From a checkpoint of a small transformer trained on Wikipedia: untied embeddings, 9913 steps.
MLP neurons of a small language model. Each row is named by its layer, matrix (up: input weights; down: output weights) and neuron, and shows model dimensions 0-255. Each number is 500 + 25 x the weight over its row's rms, rounded and kept within 0 to 999. Numbers have three digits each.
After each neuron's rows, "fires on" lists the tokens most often at its 100 highest values on Wikipedia text that the model never trained on.

L5.up605:509462496461520476472502481520480503474471512503470470506431485507539501504481503490483516508512485489471511456506515512470537457496474492529501469430463526513542498532460508481521499504518549499506509535513497526494513470466477484529482457518505524474534481477492505476528521464513496495518513459496490486523504510544473450523490487497468511491475510484483518510501521533547495524490543515505508524524526461498479482486509471479514509462516516455514461546488532526430510482535522490528487479531491465506521542467532523523484497525501488523517473481549463524499481561467512515501508486503470525480500504511524519488496482462494483501494496438517524504541446510478461547503477560491508510540517484484537530474465538479503510530464500492518456496484508506519501530483511
L5.down605:501518516485491512511539509502486526510458527469514504546497537526540506465494500488466474525468514478503484526500505541481473467491485522533489530547492459499486500475493503518494430477489513551504500526488500476505450539480447525459488489470497520507514470511448507503535550442511519524510482494532473504482486462478487531541520524536526502471500539489494524512515510434491509525469494478499475501465523524491486494499513489489466514495518510496479493499561506507470522493520520522504441510497484508514501568471526469475526492508489516510476521532546443470531493483551525468455528507514505507483553501526509493510492496524485481471536509473483473468538546480498464496453543500500516488472494516510475459544480492488483534486472497508480509529491493532475492510489493
fires on: "is", "re", "it", "op", "or", "te"

L5.up348:530493524520421463486499503519488537505513505507481525447560514527486478471506498494506509472518506510499505508509481525497507503482535486473509532475479486522450492504510460515510437514451488531490576492497528529498527443529492503516500516524515485551522479471552518484476525493553491517526495511482476482485496521538499470512485477527520532518496459482510510492482512519477473491477501460533498490528495512530488456530492494518520498480524525513502530553499533540518488492493494486480526527479501434517528523474487495446528523496503500523504506496503495474496470443521449492494500498513471500473520482483466537495514514481484498497529529467486525496492484500472511496561513491527526448504505510535547508483484487498489451544485454532500513501507499490449438523485492
L5.down348:491507498507517479483480556531518473474485512484470470504466500522510485500517475455505512515490482543499509508476480511520500486514469519530484469462502487515463471472491493478479511509496529506540463525490491509504463503517521478491494516522509489471487482506466530550543497511493490474487480457487506460549469489496496505501466499498500463530530495528520437529509457547499527506446497538499462517514571508550484561477500527503490505494528483508487456491485489476487532464495512500506467454509471508523481498503526475536468488530503493480517504508511519470525506575471538544532511494458474499512493513486551506511511516481542492524485527471500497546488509512503510501471501555485454528512506504485484483536512523484522525520488466524489472474525513509404496486512450
fires on: " in", " the", "ic", " |", "w", " from"

L5.up752:461500524445470509520491514483468501469489484454514505516536495545463493494524478494470463503521492515463502508490499480485486479493524527499540495509473496525485528557427507522490527506522461533533514533521482517517504450468483530473453448475521532459466504495499494482547499531482463535531519517481472501499477509498503530471520527463495496507491528549506507458527519509470504487500486477484492521520575502497515525512469509501487525491492469469515473552463530526493483502519469525490530558525524455494480480502477516493513513464529517482487480522502513520498501502530496511475535491487453478520506481513457529531497519511472544508539505477511531490474541511466459529473525494481556495527494508553498494503487528494513492548482527477489501517469519480473498501454504
L5.down752:530506493503537516516491617537508505516498496487496498514486484528490518495514511523495496522487507471540482489503485482497460521504504512484518510514489504502487480499483562507484522531523492513529478457485507480490481523487480540470513506457517505499495486452547507505478487488502509546516489473484473538515481484493502500508508509500492499482495497497474347476489497506508470490508532533513489528515515504490487480486512518515486510499513488524481498532529497510474515490500504508522484507484475480486514507465468517500505519475517511473471513525488484501522520515499501493535525512471514486502494513531519476631515504529488541518501503473486513475508517488503500522483487488507451514488517493466489510500485463515509445503497521477508511491491509463389478516486506
fires on: " by", " through", " with", " since", "ike", " including"

L5.up546:518495496486504506455487481486567520476481451510489496516470485520521482504524514529514504533504502438439493498519507512531492490534536456500479495507499539527521506504456543512530489504473520481508505516511491503448530472485499467496461525505490535472467516504497515487511476516519483513509503522512481521423475529525504493486486540516474515542519511518498480482474528520504520523455522458505495522503516481491437477497528474517495485524479515521494486495511489561472477481481515500463538514520508433505471549528499497462463517519514518499478498524492539523489520508528470528472502451528515490518454506480484509516509506493473558477496482511517473496541442542493462533473491516508528445535503445488493517452508466492490546533501483537489499487493492496485459490494499
L5.down546:516539502530498518501475575500489523475452497497532467480502479522468483492509486505508480486491521541502478490485484521473493498472514497471492480508482477483494518506506527483485528477492490477503512475533537498496496510495507461506489506481502473486498496489512424546516514488510471508521464473498489512507492513493512499486505503496491523468514495530536353489526496491510527470450508530484516479481504486530511532465507537507477500547490504506494509538531524519501497534502524482499511520494473502473501516516448496542520515488538522541496502523492489499511484467472495500487519516466531504461502492508505508579507537493524508542521495492476517492485496527524506487528503534506506545532507479477487484481521495486515507514473475527490476468492503489377480535456519
fires on: " to", " by", " in", " at", " with", " from"

L5.up772:498517539501481482453519468469461488497542484515437520513443549485488486550507442548504485499498509518486511468504494502496482492441497528529471500445495506483494469487466520522502479506467485472486454492515480499506506505477462535471512477516526498462477539511485461530551511485494493530463496513477456497518475511529494483554474517521523488509518500519490514519522546511506522472457476491500485519513493516513465497471484490494518507517484495497539500496538504518467495524513515536488493510512467462513533505512533483509469506524495495497531520519463522496488501507475429504472536541502488464502492510506455515505444525524483490483435561511476517508560507496483459530531510546537512488504505530510511493504492458535534463501477524481535509525507510493505481478506537
L5.down772:488478501523500543466530478499491493482483476502478521479493498480471543487458497551458534493516507483517542510541482481504518500538480487500461504488485499495519469499507521509505534443510521528509515489559528531495534479530517468543543484497482490523447495516491502488489486474474551504475492489522444466518479460531486497511467524469482494516466515536518488488507490503483481469508472416522515452500494471516481509554476526492499493549499513485459528532466500516506482543486442506497521490482517512487489534485516494471506474500462549530520495486504475466503497501536475471526529509551486510536483492499447507497496506455531491519481532496520512522511499471537484523439522467496522460515497479490568512490493515519509460476494525515497530480534516481483520515476509
fires on: "s", "st", "c", "g", "ing"

L5.up35:477530483479463469486462532517448518492487462439503529513486526510539495457493486442478488512524451526473489515481505498531508509569506476470505540487493494493494518524487518516486493510488528498512495534494491493502488494484485496499486500532440528520516486527480466490489572491496531494530548507503535468508491499553506497477530481457501503494497498530501492502483469485506507527540480458523556529490518481480502456506487505502497543522522470444552487478510519558519494474510488524511530504457522488504460525433500458527447490489502474513525507500501471491486482489487489529478489496517530496510473510501525527471531464493530551509499496531523513490494469508478503510492501529506490503475491471521499443498475557510554508500461509510549449517503539516497497484499510
L5.down35:489522495534525488504524506533510502488499538527514513509490464463515483503537530489488513498522524477517508475522515523460425440509478517492451469527485518500490514482522496530535498478491530542504516487483499464503445517538506475494526456469473492538500500526513475490523518519495499490434552509514506497511515466524542482531501517519524501513511458460474472496506480487489505479521505440492478513461473546536520514501489486526521501516516459499506520476492479516490502509492499484532478508504517482476514569448500445437487473473489521473494536520498520486503467458527488513455523529518503525470519472507518527528495497489539486524527463518509468504490477516491472516510538513499512506465473535493471472490501477505532520510453555485531480486450499541495462495492550
fires on: "re", "ire", "in", "op", "der"

L5.up659:487505503474505450489537478481519521440503508486477504504467508502451513515465528491502496512500474472485504494468482502531506489481491505502492546538489540462509485464488516522503504458520494455468471521507532501488470550539527513526478454475464486457502481538510449472535517490529488519476527515509529513503479459520494528499523504527480497533507478485500534469477514523526515486489503504541519504520535474466533558533542498507478507510540527486496501484459512498505500526509469526484479516501506459501505504515442501482517480549514462483479496507542473504506506546527485531464474481481495470498480508519471493459471519501487522472506551496522546496517544517483498486456468519529516484515509554500494442506535482493502453540483452490539504532524565484508483519502512
L5.down659:512522561536479474446540509484480505506450489519457516505447513458486496475485491484524491498507535495514477529527470508521530488483490483497495497551503523484467536480504465534518499482518490511446478522486509513490542486574504483500553529520540483483492479532446443497517484482537504513517498499488472489487540485527536536554523482486528468530500507494450518506481518477520519491506455482474502516524465492490513519496495546537526488536513493504554523532482506516505469491500506502499518497467508499486454469503497500500546475457477484520492495475523470468544522500483498534510518489519482481472473512489498526517471503467516490472498514494525498515498517529504456485531511491516494468487476470488488449449493446475477500493454533530519517499509502509517553495507561
fires on: "c", "is", "s", "ic", "isc"

L5.up182:469508542446492504447493473500490465472511448485479509496495516473521496498487543554528559508504471496507515482539506516522505477486503511466534516485446466462470468495476478521473485528454494514520496537518547474493506509526445507464467511477500496521445512534491469516499541483499512531468538466526518496512479557515473484537490513515478497510554486481503496535488525498510529504452462496530497470533517507487462531466461488498511503493455497468503445504453553477502502522529514469495517515521484518532541513527469501512479516486509505466463499516487529519484495520504441502470500505509479483510515463500492499490465501513486502489508517501508486482518500525495550541500496503493538512504496552524545496540510527465491501510471441518462487513476515475505483503524475
L5.down182:483527497486541487480543446462458521502524491499502446499506527496489517510493471546552473496502516481523490541535502516507522469499480522495523497461534498472493517521461459533513466470467520550499485470479474503479461490511452526534502531434445500489494508500483475544493489529525524510504486486524495462466527473477475483545532513487516475493483494495529497495501480491481518473517521476499483503527489496513517513510515542520539481520485480469483498518504490526495542464528499504473495486515495522523512513488518486513474484478493502548531528553510450508469514527519516505497525467539478504528421488556498522502487508480504504539526439510436502479515476531521458500487455509507531503519491521475487511499485482465497519528486481550494478496522514466539474490507536
fires on: "°", "f", " in", "s", " occ", "ing"

L5.up1:562523488528505487460480481489536501439435501493493474484492506517533508510505483482492508546545486502505510488484534512507529497459520502520507470485517485479464467550444543509505498500521473488516454521546513485496529525506508539489501486524458530470499536484509509513512518505500534487483494495496495477458503486486455457457476519492509498506491490505493535501565506517545504532500453489524479507490469528470494455516534502478491519503453495482518460488507518466490484509488470491494509493464495484542491492523508448524450486562489494471521483536495488520501509490488519474536542479537464521563502500533476535505491493484533507548508535481503490490488497478538506506509463514526519502504519500464481510533491504555517474526493504482552492523493500425463485493485505
L5.down1:523513477489503521534501536515530521500521512511516464475551496470450508500529500514519513517494534524476535493487499489502481518512496477523504511506518490525478516500525495485490511492490515476474505446490489503526500537492480448512506551507525430478484481477505515527520468530462500471509479499502522477487530509453486448503494496522500482493470497557513478489505498514487479512502465505515514453576506473525511481504517434500454477494518499502549484445503486497512501465523577511463545501481545518463466518540482511491457541492528446488466471500497487510520540471468504505495471506510517482523518557489530484469512534506505535483496495489500494525451486526514517498503515494460455518469532506471512522542523507471512490533477451503528472468501516500491515465528515
fires on: "er", "ts", "ate", "ad", "ris", "ill"

L5.up512:512510493490450453484530513503470514451497498535525534491532510502484477456548473534519503476515463517453495518468484536510502475489528506465496513481467532490520522520461487485503477533470478486511520484482519473512485497482481516487494459485492488485512519438514460493526535503523464565503494512506529496480496494491473505481505462511532525527544490486526513474479529518498521491461490477483491484545462474525509486512522465504504507500496533518543533516515531457481494478491472501500496539499538462478541510508486510495546511464479506536489490479495449549429485504500494520492493482533472497481501465490442499519490498489475523487471483534459569469535513512532498499517496497484485487490542548532539546472467471497524497500508522539537533507491455485479467494500508
L5.down512:507496517490499548453484601499490500524477496472482518510501493503507453513475476520553482515474472524496508481507513511537504467510507524477526518489515464494476487477492508510498501495503513506497501502511485486491505508506525479510488489515529494473555477554501481520532510506483498486507493423500518518537503505469508535497512485472494505538455496507527409542497482511520518516490502569448517500504515487565490535496567471540471489519449500501486498478479465548483514520474500491484544478478477488493486502510486466506467492503493508524463514524488480529509540491522540525515458511475489502496529496500523474479510514481529494515509476484524458518448496506532499496477459525527473529493489486464514520494498510513472513485521498503482481514487537455413497477508514
fires on: "===", "|", "ad"

L5.up115:488490506458504492511492448543436486438494471509497516503510504513505524514520518480514498535493501460474511497508508527476524510488533471507494483497458497490488524465497531478520430492489466474511536506528524499459550490489493486515485500498468473492509524504488519448520497501515502519528555510503494513491488466463497510497512497506540495491484496453456466469493533514537524502507505504509515513498522504547453517451487479509486495465477475499521493509541508500478490501474476488519516524519462481533547519533572524441506526530479445480497533524492461487475550458537427530500494504502536501567499506493527505516488542517505536461551505481493496485535473478474508499483502500508492504508541534514504490472477507495503500524465498506456471517505497460488463536512499
L5.down115:528506506495513479501503507609515521557503495505500495476522499483522489497484499514478516493540527470516502513468514507498521523530503521500494486482487507498493501496489497482462485534510467488512529494502500493503506482507498502502518505470502495473493489491506517509492499528446533523510498480502497480511496490479512470507496508498500536539509487497491294492510477516496498463480489519504493465483511539587518509501512509485478508494484522498510497523503487498521522488508479483506495496489487457522471496488474493521514495497514476502542494492474496491500483493491496475483502498457487485495510460490497498591516512515508531499504471514520535518487518472504475491538494488514523511516527517491502483487521512481487508511500530501469515493504501505386482504490487
fires on: " |", " for", " in", " on"

L5.up588:477475485487490477473531465492486574505528510465488555517501536530517488492478489499519512463525532509499501520482535534520508459514507521474517509516490482522477516498497504530525436493463467514506503509492533531521521522549498517502505520495496462463495488514473487478510502478489511506505489490482492497448513507536506502451494486497517505517496497467499502525504496499484537548444524466498551546511523481520495535517467502493479470501484515491487502533483515539501507519499495519511498500522553491469526486510503434502456520478492475476478533500494490510500507459499468470464506518516502555471498446523533533469477504450504481471478493513452498482497530469485493416521447487490525479548524539502558524495458477491497456507526508531480536536478504478488486504533471
L5.down588:522502474517496503509494441532507558542491484506514493522470499517474498519521463453502509499522512504517504494448462501487471502487467500478449545488486515506493473497487454512501503574489440504490477494509512539472537512486495527503502508552479518490509459475520512483472469528494531537496490491461516494534554492496515512481498484481491457498496529497459530517520521550536474538550506500488508474511535493524490485453478538543502550472559501507477523494520481473501478530452489529499504515489486495528510474537503508448506498522481496486492494515432511489501499500468537488544524495492492498508476509476510428475496520483468504489491492542473543493496548470503542506477504509514517554485486520517518509488500484516469451520484498500469473493509528488489481455519484
fires on: "ic", "out", "re", " |"